config.toml
n_layer = 16
d_model = 224
n_head = 10
n_kv_head = 2
head_dim = 32
d_mlp = 896
vocab_size = 1024
activation = "swiglu"
norm = "rmsnorm"
norm_place = "out"
norm_eps = 1e-06
positions = "rope"
rope_base = 11400.0
rope_fraction = 0.75
qk_norm = true
attn_scale = 0.177
bias = "none"
tie_embeddings = true
parallel_block = false
init = "uniform"
init_std_qkv = 0.0297
init_std_o = 0.00439
init_std_up = 0.0297
init_std_down = 0.00262
optimizer = "muon"
lr = 0.00151
lr_mult_o = 4.0
beta1 = 0.95
lr_head = 0.00712
warmup_steps = 0
schedule = "wsd"
decay_fraction = 0.347
decay_shape = "linear"
final_lr_fraction = 0.0
batch_tokens = [65536, 131072, 196608]
seq_len = 2048
doc_mask = true
z_loss = 1e-05
train_tokens = 909300000
steps = 7482
dataset = "wikipedia_en"
MLP neurons of a small language model. Each row is named by its layer, matrix (gate and up: input weights; down: output weights) and neuron, and shows model dimensions 32-159. Each number is 500 + 25 x the weight over its row's rms, rounded and kept within 0 to 999. Numbers have three digits each. A neuron's up and down rows have the sign that makes its largest values positive.
Before each neuron's rows, "fires after" lists the tokens most often just before its 100 highest values on Wikipedia text that the model never trained on.

fires after: ",", "19", "1", "4", "9", "18"
L6.gate177:467498486471544490513500467489518510497499475478544506487501524511516528521537464489470481501461460508420511518510522477496484511504514506485496492499452455488523520552487446468501544486488449481499516532517513496487510535521473533491511510499494478556483469494519482516462513538509533486527499519505497529492473499507495495491506485490508551490510504494490501483491509492513502488528
L6.up177:496544500483476538478436475500538478522525525492450504488522559503558477513452482527475505473513521506458464498535501514526528453464515501515458498507474487503522527489494513578512458472485506505523505487484528511500485515503469507523507494514474498479464491517510495481504525519494516438531461533487504503475495530473509475504470526534527478508518508500487475498496512495483501510541
L6.down177:488492508515434542481452507513500479485546491516501485505495514527507517500434473492415527520517518513534487498497495497523541511502497516498505492504503515494507533503525519530500508491532532495480520450464513498500467434462540498481484502489532470498500504467514523495518522478508523492538535494532506491486539494488467514544476508490543462492460527492533499526510525508503543501485

fires after: " H", " h", "–", " D", "H"
L8.gate477:525477512529461527520505495499500492516481468480494487518495535502456461557501543488512504524507508494503505550445491493460482537484479468479504521488496501514485497532498521486502484531549490487466544483554528495525529482520500515506484514503494512518506473463541505489540515532464507507489508469439479464509471512496464472517516530485495554528521546493513476480522518502501505533514
L8.up477:490554493491478575513533492513512516572473526508481494525533491452468465531521498542490507462451508514504504515489497557498516506477505523487484483469531488490484529498523480490492503505513480476493522489506478537466528480499518527502484466530480516558512487486497478532494505528512559518533483513517484535482479504504495484483466474495511493490525505506434469474509483484501494533475
L8.down477:455497493531510531534502539501538495487527478481531457505556527465488501544524504447519497475489470544499484477528527514472496518479527454509506553499503508500456472492443493510505468512480477494512514444516565517519517507505496511498462474541501488479486466475495474528529519537506510473492440500500514446480491502463507500533522523484500491457504497476505526522540486463469474500493

fires after: " r", " e", " M", " m", " E", " an"
L11.gate447:505507527497471507493458492492523463530529482489489457504514503494542471551524494519506494478514536496469512496498519472490511521496526516519480549476574514486506578513484515487493523543509500487490478494503494460504476506462490474486564488513514542515482470492500478493493471519469452479519506514523473505525526491498530455512477521508516452528521502503457503482521525481495494483461
L11.up447:501474511485462496536547466471529493473520485507495496478488512530513495510487526503473524447438488484512506461516490494527525524517505495471496455507493507516527567497479447526478459509512486530473489472498470489497510544519521481509502481473498509483501498445474475498486502504511441508553509486520483501508509494502525494500520524465475493502488494568511525496444504497545459481456
L11.down447:505514462492503478507488477501513515506534476518496567507499498503503486538494491476511481483496460510476532496521506505505468490479500495519449481509493470527468545513525508525493506484472528487535519498480456486511466471504519502445505529503479468498475489513530521466517501568541429462462501493485488530519440475472485467470514517512488506473473535495524495473485514504509440506530

fires after: " |", " the", ",", " (", " at", " –"
L11.gate594:532508514516485518535501511520478522523429485474475462464475504512505513498475476492482479468489480491513506482483482511504507538491534471509530458497539498475509565484514503510482495507496495517502526475524471530541503528437518514506478509473490486523477577476501509497490507547494489518478475579493529478494495501470502537516430496477509476483465505474473506470539522512482447500514
L11.up594:508516489484522463483503490483491524494492459483510508478519509479478488490500513559483516492492498526497496516515495540494479524566522501458496505513467502465515531524507513528463507465528511496526514451491463454516466470518484489464485488551521479503468551512508549479482489509509537503505493495504490470488520502512518514473483542474498462498460524505552562514552481473527480523496
L11.down594:520504490512527478510515492520478513464464522508467523532468519492516514523485476533523509498466492464502492478478505449536517491505567491469479497458514496501539515509509521525522537458528487522541530507504510532531516508477537573463490487488470511510475482516498481495497480522550511486467498505496495492504492524470452478512448468526504495507493493454546513509515485494463509490498

fires after: "-", " |", "|", " in", ";", "=="
L2.gate559:535471526503513460547499496475512492517543478512476516477501498525506469511463526550492470509472482495512521538475533519527556568517491481496502517531549495522550442500524508502489489500513501494500529524470504509520506508476516521483527502485505520518528486466456525511478493479520504517496530488504463525511518471484526530465528543483494512500527475491516491515473513505498511541497
L2.up559:507525563498482497498506496508501490492511494450498513524503459503502565486464514525463475512506485551537475489499485493509530483529543502445471458509483502508503524494508545487538531527531486510579488468520457512479506504558483516498482499467521522507519493532483451501483489542504484508487491528498516460443498475511502515507455520469541546488503510529496472507487508491511495513512
L2.down559:512517533483523490490507503484476538496521513514485517525524502519498493479521459503528504509547578492517489509504510496501529488493507502492528492507457470496513478530494475512483506504467497469498543483509527515461526507468551511479464479509530505507479520575533517475500506508568442494465518508526504511514529492556463500466529556503521487512560496510546506519509483498508492478482

fires after: " |", " C", ";", " G", " K"
L2.gate38:466520509501492495474496472510521503519544507538514489506486482502467479518509471475505479483480523494474485474483518493484492498452525501512508534508487543513475520479519532520509538486476452456463559465509455481468478530451503480505549509457465542470516509534518469544458453524528504502551455530478538484523506520523546515485489491502523490481485469458493470482493491527511488502508
L2.up38:516487495526521509494470482543527497477543561516488547467492503468473509505540477511459461509481495451493469501514504532499516512511513508531483480526496489488510525547490492496510523484497518495528518472487465530506509474478495465458509488533486487485515462507485520515482499555524498497509519530470503430529532483504481479503518550461521505491480473509478476511500489523514467516509
L2.down38:509537484479517521518523538530481480546521511490481520542515548513529507454487522541498487508510509519506486530494490502515517476493493512471475488508482518534525467466531464504516562486506497472527521491507472536497494523487475550488562488543496563510478484514487507493490491522503443503559491465474538487484502512541517473486512550541512535481487507451526487476497463508503506540498

fires after: " t", " w", " W", " s", " S", " A"
L5.gate308:547482494503522497482488452477504467503486495501539501488522537497527511478521429485484532522506498475547501498525521478463496465523482507465511502498497545484525512508502457509505493529536514516510531473470529503471536452513460532503518460512556524460534470509516500497530477559463518479468534498484524451496503544486484488457481465497503524464494523487509505499472518528547514502534
L5.up308:527482478533483509531466478537492501512522543454563475515490506482489523509472493480506480538509530505474513499493548481479543498519487508415523530521538527499479519480516475514508525475519496496486515522497501559505538497464518522509551498466497543499484474490499489531485469496474494491519464469464523506494489464540512501435505459500509495486502504472473497496461553536535439491480
L5.down308:488492447524517543488484467560484488484474522484523516512487502516493517491503484488448489527537517501517531527482513500502523515481536502483530514547502518551519504501468477528487500500505496541485506482468533469488520479500486499489480517479510494502534490594497505537511513499474487530501488496540540501507508500516512500447489493489519547489530561519512535514481490480520526485512

fires after: " W", "erson", "oy", " w", " G", "ay"
L3.gate326:529462534463464546490483476526503479504523505516505529506539480480479530557493534479510490501510504507504550476517501518554489509523521514494530501527500487414504506515501512512499463517522484497501537504484534484422499483494529503466534500512508454497512515486497510498507481504499513509498522518468490450522457473527491485470489480492456533475512478505485487474474499500514536510528
L3.up326:467468500479485493476482460522514492507488507544481493510518497508466483503514505526468445480529524520533491477529523496517534477536462491459510519488504544495490506498510489505540520480508466468524484524499493550513499518511449489447525545498492519474499464491519514457526472487513481507516527486479517479490470432534523526510508469541485474475495508525439488463503486521548498527514
L3.down326:515507450483520543537523518453494529512466510541492502537495520549492502506496491496562497529520501448474471470461502474479480471519480530509455503496471460494481470471460494487521473516469469538463549464524525463496467518496531487518488506458488522514516483522516488511519513537511503490482509473510457549482478533484485504487545502504485462488528514485525538517467515424483490502517

fires after: ".", "–", " |", "S", "19", "-"
L6.gate791:486446478508490505502442475492522508498525524498518515492512489474492484470514466490449491517483501500484496485464464542506462514507509533498505504525467484493504515511496503512499508485526499551570500464494493470502481509495493537503493487469481543510501491505499477523501484493498528493452484446517490534485508476518480486457483468518462510432499553451436452497496469488475515480486
L6.up791:487474481513520534492518509499483498480551476454489523507535487524477499486532487518453471532455535516510490497492518511468477511495489498496542502515488462485485496525517504529541499485472492533572480504506470515526508484508498525483536498479518500514506488440510497501536515537523526491554472506517515493494551483510489522493522525454483486549533511516488508515485525491572515510485
L6.down791:467513565527512503504455515506452500521522510499519487548456478494447494530525470530516457536499483488499463493510519551504530466487513513538512521503458511500488482476518462502495504486487518484498557516487446529474493547529524546494469515508495503499507549521527460529538483511528468467488513459557519524492529472485492474511475522528496503484519543521503441502492513503524480513501

fires after: " s", " M", " B", " S", " m"
L7.gate691:552527471501487507464510455503494487544488500448521486518516528474557530523573486463493485474484504495478547483515533481474526478540541513502487519518477529478488559531483478527497503492506505471454467479534499502502523526524490514497526463484436481486513483503477493523495481445467500487523495494528551550497487502515551482508523506514457515497549493532521507529484489495481485539516
L7.up691:447530515461433489525506454485478532535494525481540498449468526501490532539467545493504478493480482519500508476487491478500500465470474514507527481538472494475502508480528503512547463537475465522517509493473542528475512530506493518474479496491467467461531464477528462511494507523508457498507498505480475516487503519480498507498510520547505513487548495486491482520479524479469516495460
L7.down691:506468490470499482507502499514467532537507422543488517473536519494474495525502476472495506518486483520524500473544539493510516500489425499533521525536437496495526517493506474481501518510513492461482508507511449472496504512511474490506550479499513496515477518524500459515517497498522493534502529490442518522501528521471507505515506512486495526527487552512505483512508524501536466493492

fires after: "1", "0", "7", "5", "4"
L5.gate548:425524468489509492482493498572529479491486482460492515482538487526438516525547513509520541498520472497474523516476502514465550477481527494481480528502517505468502494495526476473503517517489518498535523505526466489482526475503533513504461477520504474518465517537504499529473498516507508509542553514529526533493467531510522520482520530508488566482510448508481495499484505501542509509505
L5.up548:422495525508528527537537481532518507461470505496495518437482489548518491518522527552490458463514484520502459501500464481534519483495536513541491503518496499487530491521534523502507490498513515476533520511488478486512510516546502523498504501483473484477497515513535477521509470472513498533541489517525469498426521486508548511469530486497488507560500483540503485461477563448507466495521
L5.down548:484496528535516441497482476474505501545546504477497453532489516527508509513459486493479546513461514521473531482490479485464501478478528543473503471541518496487529486522515501480468486483464559511469465485453556495494469500506470519499503476487536501533523514508500482544512489537515500471474513514487500500513471536505463495505515510524495469528507537521522512554489510534554460491503

fires after: "."
L5.gate276:514517481522454492504500485469507523485498484491523519482530510486503498448540458541500522500485481459475513525491486518563458479488509542504489483525499476530537498491492499472493501451543460464520457512521515473523454466510501530515545501525484467461515514530504543503526482508480487494487511498542502481516487490479462537496503507527490531463508489497502437483514468425511528483476
L5.up276:530464481490532486507501505501504488486539511475464496512518505527488470532511531551495510461511523495502490472469467507519535491525485505525505498510462514482494469502519498483453493483480435471497466524491497503485533483525481511467532522510520533519480484467545549466475511521521521517500504484420489497525456505511469549499533511504465520547499497525502535556484494533516509540491
L5.down276:550504483506503496500478478511513502490487508480483501546506520492527540518488455495486473509497500516490504474534489493514482534485493513484508507476511525492456498487480495549535519495492498545487515485506505483453551529541594530522497486481446491507480550527469517509469481476516458462493475539502484539486513515469506538543513509462548492483499467544526492509507479500501499474493

fires after: " (", "-", "==", " The", " the"
L3.gate424:485484519496519517462481501485517520518506480513494520515502507512515545469505481561521472495444498522523516499477539493504493471458512505470511480528503450500490512500498478505501463499489481490491447552511469528459502463484509494478529540517552502522476523474511507485530514429493482507526519498514514534540495488512515469515507467461486475506498505475485492488494523489511479472521
L3.up424:508505499475498501514464470487494502511519478494507505501525496501507479516509461548507564513532494520549505505474456496531488532500476475483517493525504509502473514502528473451563539518510449513502469504493461512493483491508487534444501506501474462546506487453489505516512529507511520474454531513486487540528527482516530483506537467533511521506510454484479499461465472474474477515495
L3.down424:461502480533532531493505499520490459540519502499480452444539512551490505523495507462513485476477485490473506469523519537505495511507516486553483491479472500503538513468477547508466469478484559483518541483488504482536520517503496503572509469458503528517504493528485495489532442483498499521525505513493514486537525510509471518491500512487529501493494496524511509498542485532547501474489

fires after: " g", " t", " s", " f", " l"
L9.gate865:491522502509513503475425486481498491492492493518484482515521469512474478529493475492473452510499513509490485490474439478484468504493480481507504528530456506487490549473495469500485499502509487512476548461526488506492537555494534493505483499535519446486536479501473565524467505525511469497503456472505516485495513453456467509509484508519517508547510471498524472494511475552507523505498
L9.up865:535487505508495488516492483533564447493529546467531484518509503538524533466533492487473498491447478478526484527509492514483491488515469488534552503473485495513536522511508497517469505447523493503490512516525515527492532457479532525516466526510546485452477488470491530487472499504468521516564513462459511487493486485495481455537501469524460461504512530531511491480498506514518529485508
L9.down865:492492489514516520533522484506482485496511464524485493471504511468442507516491488492527505520536546519498499486494533474510541451493515511469488494540546545467492551483502518529490526533476471510521527496455520478533494535507487514491482488490474474530500533527468452508529472491550518492461493465541498517504509516456536510498484519474500509510532453481519510524487556521533492463506

fires after: " R", " St", " the", " -", " and", " |"
L6.gate683:518451447444518546482491425502479507481515541516523490476518513528525527485507476516490487504471493473454482507504503457510456489525506499514533551509521479463505512488509535469511506513535523500507505488560533521511539497503536509553461566543497479488469490511519539492483531532543467463491508500498546516491525483512530518530506501476507483484488511490513483486472523491505532472515
L6.up683:503502528505539484474423512523485496475538492487506533510469510498541507476514468516475447457481503520515491518488504550522498486551509533484519524479521503464491540463496506506521504463507441504511540484529480505502516457504507489532535497501489516463498511516485512461494506508519519506502481494491530503528470505467503499471505546522469529500477518559520482460508484479534491470472
L6.down683:507445452497496480485486458521457504527521488491486504466504513509536494503477489526545502477488481475462532458442522438460489505518478514494496524469502513493477480512550495492478516536492505510476482496474526530489530487506505487489462513530504488497472486540474508523512505484579496511501500501444538515502502540506492476531468464506539502486494484478507485489512525487500544477478

fires after: " L", "L", "r", ";", "qu", " |"
L2.gate140:477535519502446496489446512473483524491519503490493477523525517496488442541508445536519472490508557531490498510507533446507488453512494500524465508512500497483540518492484504509430475525529505516529514528538484482519509545542487518507513506505508521510508534489488509499460484538504524498550503500477507523488516498480543502456496503497517520515488457473486475494522520548502495483513
L2.up140:479489487542480487501473485512499461551517547489492531505534471463472479528506540518501501534464486481472511498557515485491449483496516521534532523530511492520484531503544497549506526521528464499515485495483551487498508559473494536481549500486561499483522507537465509510477499545502541506498522488492526493518564495505513485489495499464535459529462522494523489479489499495574458480482
L2.down140:507473499473463501573458492510515521508472465523458522529504514482504487514493519495488430528512513474491497451513549447486527534514488465497478504522505496515510477456504485522481479509534537492493536502515497538490495460498496449513451546523443495525499505478499485514508524555531512487537487521487523529483497520517525490507492500544467521499565507465515504495516520507512502506521

fires after: "\n", "=="
L6.gate78:501484475513554534511481533498488502504506535496506560519541524494476466462529503537482474495441473495495521522475470485482454487442487522523516509506478462503531536482519524524505533477472493472509514540537470529527464511511495504549526498518481511505497526516487544511542484493505513575529492497498536495492442484503508510513484469481490512479525491510512485556518476533494504473481
L6.up78:519508495458480483462424523481479514504524476513498544471533516527504489516485498523513502496466450533500580520514486504475504463465516495466502508501485514534513555541530502493481542482503475495460498538567488475506461523457478537526529518482527486497474527542490513512507543499475486492530501544526492511499483516536526525503509539535489507499499461504486516498483491544488513507464
L6.down78:514496501498460503469494461485487487461474459459464519514525511531513497476493509484503482496480501494459523494485474511474482490503525493458499502479506481517467539551534494484464495497480458481471491519464543558518462498519452515516482460454496489519521477532506507514538507525525506540509514522497466524483503478558561473512505531492493507539514464508475516495510494511482501534474

fires after: " |", "N", ";", "6"
L5.gate291:479524520527459517457435520498577489542480494527490536496468537466524555528474498498506458463495528542502500503511523513462509496511500483493491487497486531505556478507493499497532505531467471477475504542497493516467509501486559469493489509487544539478554525478490493481517484553494514469545447536449492477543510520502518502482497500504460489505476501517503475515498492496506533545492
L5.up291:506493505510479481489491491518469513465495511504499564497489540505561513496483489570480471474511519548482532494500511495490494525498534496515511517529513485464527503503462526512511499458512519449485560510513506506572510519498516544490455490521503462489551528501521521521516530541507529520497511503502526492517499542514488466488529533502504463469468472554501494464518561544520485487501
L5.down291:509508457525527494506532479543495474509503533452499466495520480495487526514519506523513495505480518474503446496471454533520510495446469490510503508485493514506460484516505548447480498554463503492505485504508476514434500501507467543509531538556500482490515479504456501463476480504534491514484490502493510496513489496499521541519501514493469566508539499467539553543495512497498512511501

fires after: "-", "S", " |"
L2.gate587:511503495476485518480515497493519501484514504518496472521513445455493475534529511502490543495463465487458466512534496485513484493514461444487515512471524493494490542512462510519507527499498541500479481474498512521474497526497469506482515494479491530509478519548459490492496530491444475506498499514500557525560525481515561507502524507573514495526487486530486499524507531483529502490479
L2.up587:525479484495504473470517504527509465473526485516483510496545497530496541521502490500498507476522547535486481462460514449536497489529488467490451482492469468483526469478493483519474471503441471486511507432533505511519520496508475512501511497527527484507476491471492521494485490448510515476526507500487441538534471504497532500498557520522484463480514488481494480522540528455540519492450
L2.down587:536501486456450495518497485479494512440513499506540497475493484496486473465476473504475496500451516515477502517485503533542504536535508549499507450514469548456515462473508474494552495508511474487499483496453522517496505506532537496524489496470510437478467536481513496512515488501526480511480517514491493429499526458504449506478499539509517494507537503512533518552510489517463487494503

fires after: " G", " t", " s", " S", " B"
L3.gate120:496473496504491481521491484484526517491507441509494504471526485498454483509492508528508486457452528449485468504462452503499508511527495518487514492487523510504504473501495505514498449514495510504511574496497520510508506517522530520513495520492545532500521494526475505494511543508494516536466520478496544470497501445481444485491488528500514501502518507512494481544499477518510568516480
L3.up120:524473490513518488494518501532494503477520502531531524518498529485527550496530519475485486517497497527515470531486488490488474478563526538496484524498473527460485517524548499498488530512488523441505478540564468503474527501488483490541466491500497508479466482483514488453475509469502488524492490469465463467544484488456546497500499530500524481518481520498468515452486476494519553500534
L3.down120:556490526470504521489529504542502459493533496469479536510495525450475497501500500491523506543485539480509514522514485486508491498518511453522491503469464515501478500524495536502495428488523505483494518509512542479512498488518469504516494527435447542477494541489506524494533473508502467473480546508501486478490535528485504481524468521516514482498534542486513493524513470491481518495518

fires after: " H", "b", "H", "on", " B", " E"
L7.gate626:496483539466497474508495479482510478535467480466506482477506545487510502506523533505520498498503465503532479519465513513489486541469443507482459464515522474513530512469486527544485505504540520517494513481501447532494498472547494444519504519496514540472497466476485469531518505495487501473499554507484498505461515512465473451525492525468497530520489507527456478464494508462452491492504
L7.up626:521496518449468558507487513500459509489476515522519482518471522507500512513498514506533490507482434474508506517485533498492508454539514497486487533498479510433502489462534482506477511523487542514513485469506560486498468513465470512505489474499517477489472491505502472493536504524485500519517489479513477462527490551478552490478475495446531474529518481470514504499531455489556499488517
L7.down626:472482521524484492497491500510519539536515530505550472497489512524500513480519519483472495489501499538495494477492490528545498553494486447524505459495493466508498499536471477514495499498498544532470510451504512518538506507527516531538468488488499503495501418478478511501502537552495471508485489509492494508538485513515495507493534471535516509510495490511508539492455492505468500494460

fires after: " t", " T", " |", "it", " s"
L9.gate257:486531460517509516483490495508552548524480537480531469535527530494473491492477539506502493537518529502523502556507520474493468487527504499521529545524485463514483484487522499488481507522508463516516513485482523514506501548496553510472535504493477476543520519532533567501500535520473476517532450455444491471486472491488499518475489482475493502472488538530501514545467457484528498514506
L9.up257:527556462510496453481528478524517507520490481548515484535483507504506536502586496482506519544465513492507500554504524478496483480515475527457523463472472488552521500462492492484489492483489509496501522466505522511481509477476503511482521528517534505478515481469471500504477521496498457465467511482519542524546490512490475494438502490481495509496510528533521528516486515526543476497519
L9.down257:487483470478507451473471449494454468527492501512492520499519511500493527528504486505473482449519510516527542474538521510458511509507505536513479518494483496490534506500475527509502530561516531533498466558483540496540510509453498513520551502475480540514494509507510504521493528466508541497493477490533503529501528517505474493501527494483486519452513459479429504514489539527518506515542

fires after: " b", " w", " m", " W", "ik"
L2.gate611:532493491512532491496490443503521503498530523473511461498482522500502526522504504465466505488485484458509535466507505474455509463482548510481462515509529477495529528489538495489438534502507519537505524500501510481530504482536527508479518523533492479523503569556485520533500451525514449502506531576465506465535494516466486480490491495544514506500470495576466525479489492492470505495505
L2.up611:520519481492515456483529429514503513528524469511515514473463488464516496488500527494538527462524501463517506469460519511503511538551495522487535471488497515490534474495501492490491503438468549499540479528535520519487486477514480489531514459507482537510534498486535465498503491493461470506501494486458489554528462495510522515505518455545502479484491457496484481520465507510494492520469
L2.down611:450442549523504510535485511503439468468469515507479521478534558462518475494524505515500460502487501498507473517489496513492549484528488487449502503504522495522503518493522483499464510548467464516470509480510516511519526517500482519463492506481488500467513492537469492521480536473463507510481466466511532421470534501524528503509492502479510545512504534513477518536525452489451506510543

fires after: ".", "\n", " |", ":", "-", ";"
L2.gate855:455523525480518523499513448517531478518525476489525540470459522498458524541555509481485466515478485532489509488488503509528517547468476514502475493553534471480494543474478458511496494501486480463514493470485531520468529479500479504489501477528520536455517485491468549508463465520519448464528498513525554512511519476539513499507498510514519477509507489481503501491494551525531513466476
L2.up855:491454490508502503490560543524505496493495550506520509485499508528498478508470501541518461460535503524489497430507499489497489501537537521492456479520523497513483526524500507503505503499503545464472534484453470422534467444493507522503455485477546446475496459512501497497518548490523501499511516551528487529540508517510508453478527496488499483495513541519482483507501509508504526538518
L2.down855:522504515513479435501493479491493523554513518515506484550462476479474529480505501534488487523479472516504543537489515487488535479509508480459517485498485508488520480485493475491447491500465526482513475524492525508475514509498525491456505504526493587516476521474483487508495480486522489539537459482459486497491515492486481534469523479505480511502487500474495498533495479457535527437484

fires after: "-", " |", "|", ":", "n"
L2.gate440:507490484539526487520510479542564505467486493497520524448485452516511499535522518513502484494464516533510457474471480501511513518515480510487502494488527512500534492505496488518459481497504468442519523482508521523519480497503507509498494476487459458487500494544471507487488488500527493474501534480481469544463509503473525478512536541491494477520547478517490470566504520484549521469448
L2.up440:521507529496516514518483461511507479483474476501502507518489493519505484506476524512464488472500509508454493537475499468475542513500489489528523525504491550487499494505502448501521482517531472444506482456529489479508511467501462513461487497481482489461541510482479446517506488541494482482512453535483491522509497541517512533485496499487573495523546511544516461477507519492525513498495
L2.down440:480476494476510490501528479553489499452511486510475501463522502509508484490512505511562478520486511539500502525492507519529546483513502514502505467544466491523546471533526458469522507501500479473473495479473491502503501476516487457564530497458487513480518488485513472550501480497456514530510527500531450491502511524478420503477504544482490482506506508560474490511543482538457511469521

fires after: " G", " H", " h", " s", " S"
L12.gate443:485509522509521453500545499488463544497481491537507482515479500485504482471526454495514525508501501529505482517490538510504501512494512483477554516486494489452506472505494477496543506466552467504495491455527486501492495508464507482542497431475540480513494518513472487531503458544495448523455492490472512484526534526527506498526485495475499548531514546462494511503441490465516506479539
L12.up443:513526512522517478469489472510489544532525521490490495489538476532509476526505492467516457469507529513496492547491479517510501485484487454425527519541512505505479497520498495492477487461483439498498519466539524514489489490511548515503506499463449482479505490495524489511522501558468497517530508484494501514481505463526543480528496528476459463495477542501492485469496507529488508490522
L12.down443:473514536512555483484505499502492490475483511490512523554522510479498507478514480490522498506497525500512539463483520500498437501541536530471497453491467530510424524486499481519535487508497525505485451457508531455509518524494487473541502486498471545516472490505496475536523470470495469501465522520462506496483521505576524500503513449528526492504501498510525481529514491483496513472541

fires after: " the", " The", "V", "-"
L11.gate145:485483459501498459468484449491544488507513507546491535498514478492499528459480468556512527504524499522523495518487461525514492550485512433479544503485502491522480484505532505498484502510506480495522504482491539488528496489516509480553505506540529519533520536460502511523520520503521476505508528502545440522493502513557501533511455503501488465541526507481482473454448490489491539514501
L11.up145:497493515502519503500499530494520516459485503486472525534454482506475484520491486527523537520506500516520464508535487497557481506511528532452446490511470508491496486524492530502506517467457476520483464528461484471457533511479513510445499512480467477499471481512494498500514494498474525500513489482490482457507498507540528535541460520536569477502561455532459536447436495448512438526503
L11.down145:496470488488501485563510530455514515525495490480488486512516546502450524536493531493468456449497486479493498486503525494523498506488507480487479480513494530475483505538489493496508511492514533441512484497521448492477525527493443503527482508500524475497512486566513451468488517538514550494487442485540500504503494539522467543509476485474492484483493518493493478480476494509466502523487

fires after: " M", " m", " w", " (", "on", " l"
L9.gate8:482495494507480517430532448500460451494497479532519472509469516508469469539508516506493506462484504474488533507494532491523466488451466494488524527511539509510502485540460507486520554494495467500495484495449471481533524541476499496527571466548477487469442501538522529487506513466529466491483492525496508506507517498491486520520539495507540506507536485522495455488502511472532473519475
L9.up8:538503461503455533556506484478505527505503502456502496539473453488534470519541476509507479467481496489527477485524514472485480534446505480479513489501546467498499472473537515553486509477507503525511478451499496518507507487514513454527517467471485460507493501493523540499506509467449534536512553507486486528514563528520461474491529494550480484530526512517531518461494489511507536477432
L9.down8:489488472485520458485515503471517494486528498504534520458452507472539489542500500497531515540537485517489464491489496443504532490511562494482482469527511466505503509537516509531515498507526516510521526495512491467522482478509518515503500496551529512527464535507500486475496498542527474515463523526469443548504459513513488428444526503483501538499505499506539491485487488489500460514500

fires after: " in", " ar", " A", " m", " M", " cl"
L9.gate86:552456495487471522514449508482534473485478473465525510486504497517448453504510468518556510471520517479482476482501511525502489529521509526495479505530530494508479495527494496512539496488478481489492481544494457518486522517504504463486524512511470512516572485488500497536541499486522478473517502529500530504525516488459514515511523496470448471519486512493493485491477520490511523498472
L9.up86:463484443505453514485463546482493537531530470445435492513470462511491512522465487568490480505522463507492572462523493522495504540555491529489504477495471499516486508495510520460486495516462466527521457479498524489475492493492493536479526489527488512512507461456474451508500489502505511536497525493520487508474531508517518468521481569462483503458497481539482494511532483482523520480491
L9.down86:501529508495517503506465500480507499511461486515485505454515492467489473477532466490509480497512513495522518496537502515517510499516552472483482437546455458494509495453496531518489463454496484496514503478527451496510485476492475490461524513520541521484540439501512533450488487516445484522533512497496516488497464522465499541453511519497438510473506493538516507499464490498495488503464

fires after: "==", "\n", " ==", "==="
L9.gate332:485539475537499509477497490508493512462477491497478503580508539493534528452509519480487463463445540536486523486496513530490471569414479486498496559519500517520523506546543519466511480538528500511501515493475493512505472509497480493470466514477512496481512486554491490480505522457523489521495526515463459532521464517522501467540496497475435453452500498494497515511469477504506520501487
L9.up332:528484525505537455526470483485491474546535495477469506473475502514532496551516528497496486483502497479482530512462464492502495487513500482485516485509513542484515471501498468496510507511450514497468514513490527526513504497513494509507483473493467490490471491485504537492530466508483496539492455516510533478510494486510499512492487487496507493506554480463496494511508510498508491492498
L9.down332:455542492476525501518514457483505493491476509473478524491512506465510482461524546497539481468473519494493496463493467488471482500498494546491557502476458504523496535558520512488504548533471516527513524500514508513508449508512496516487450481446468460506497498503481497500547508508440471517486510540489483523457511469547549474532493527467464492489511485518504554491508480537546461560453

fires after: " |", " (", " r", "\n", " the"
L11.gate34:462520511480509513493502503518513515521495494459552481490508522472507521525518497494485543491490479496452489519453493526466543474480482474498546535523520512506564491503483513497460467493500489485511446469512467513514477521536546539494518533502481495450453509508535489491506505493519494499467511514506522503492539456514486466478521488459472505487472509522504477543480462534477500475507
L11.up34:503503480526481502499486513568516492478504472512478520494528513476510530470461566450487496486505492531509488497476512549534471535503522532499532475472497470477505499511472523506510478532471450499545478522481484514518513460502461510486490532459536490509488497483457479438523519484536538500510468488501559496492507497504473483507557497485526530497508463514517511496524518506531526520489
L11.down34:542488482480574482530465490480504503530477480519467489526512504529513495501433476503506532523526525509513476512498502472466504484544486502492487566487539490504485527508494470518529508501494548486475516499454538507486512569487515504502511461549488498525482518477490524499519508534464534502491457521509483491450497544480566469508508477511521514553512489517505482528487486531546502501502

fires after: " e", " n", "ver", " B", " E", " h"
L6.gate632:474497512517513486504489482537505498542540515518545501532495519515505508547529565517546492465496509475486536475512505576500526478507535498504523511420515500523494515526506477484494494479533524475495521497487485497510470496488539494487487439539511534473523530515500424518499492528480481463459522482470478484529569490529528496476465522484494484500512521494503498497487485537512527472466
L6.up632:534488501501518504503490507497457513495520513481501478487528457520510458566509512521493503462487507518521544487492502536531501501485491529467499502512534491487470525496525521494511475486542502514501470499505463529524509484526484481447463491492520512500511486478536466545515470522536475517509559469486468516481515526492534536518546453524518482507466522517461477503516451498526466481495
L6.down632:465526483457496486481444493506512500474523506525523501482507522532473490520475529503483510537464513506515491507525489475492502487434546505519486494540502524496477534486479502526485532525517497498528525527514483504501480516451517490485513479484536470469535526478519509488510516514481514507483495498458435484509482497515497483510454523480487529488524521498502523503506500493489453529509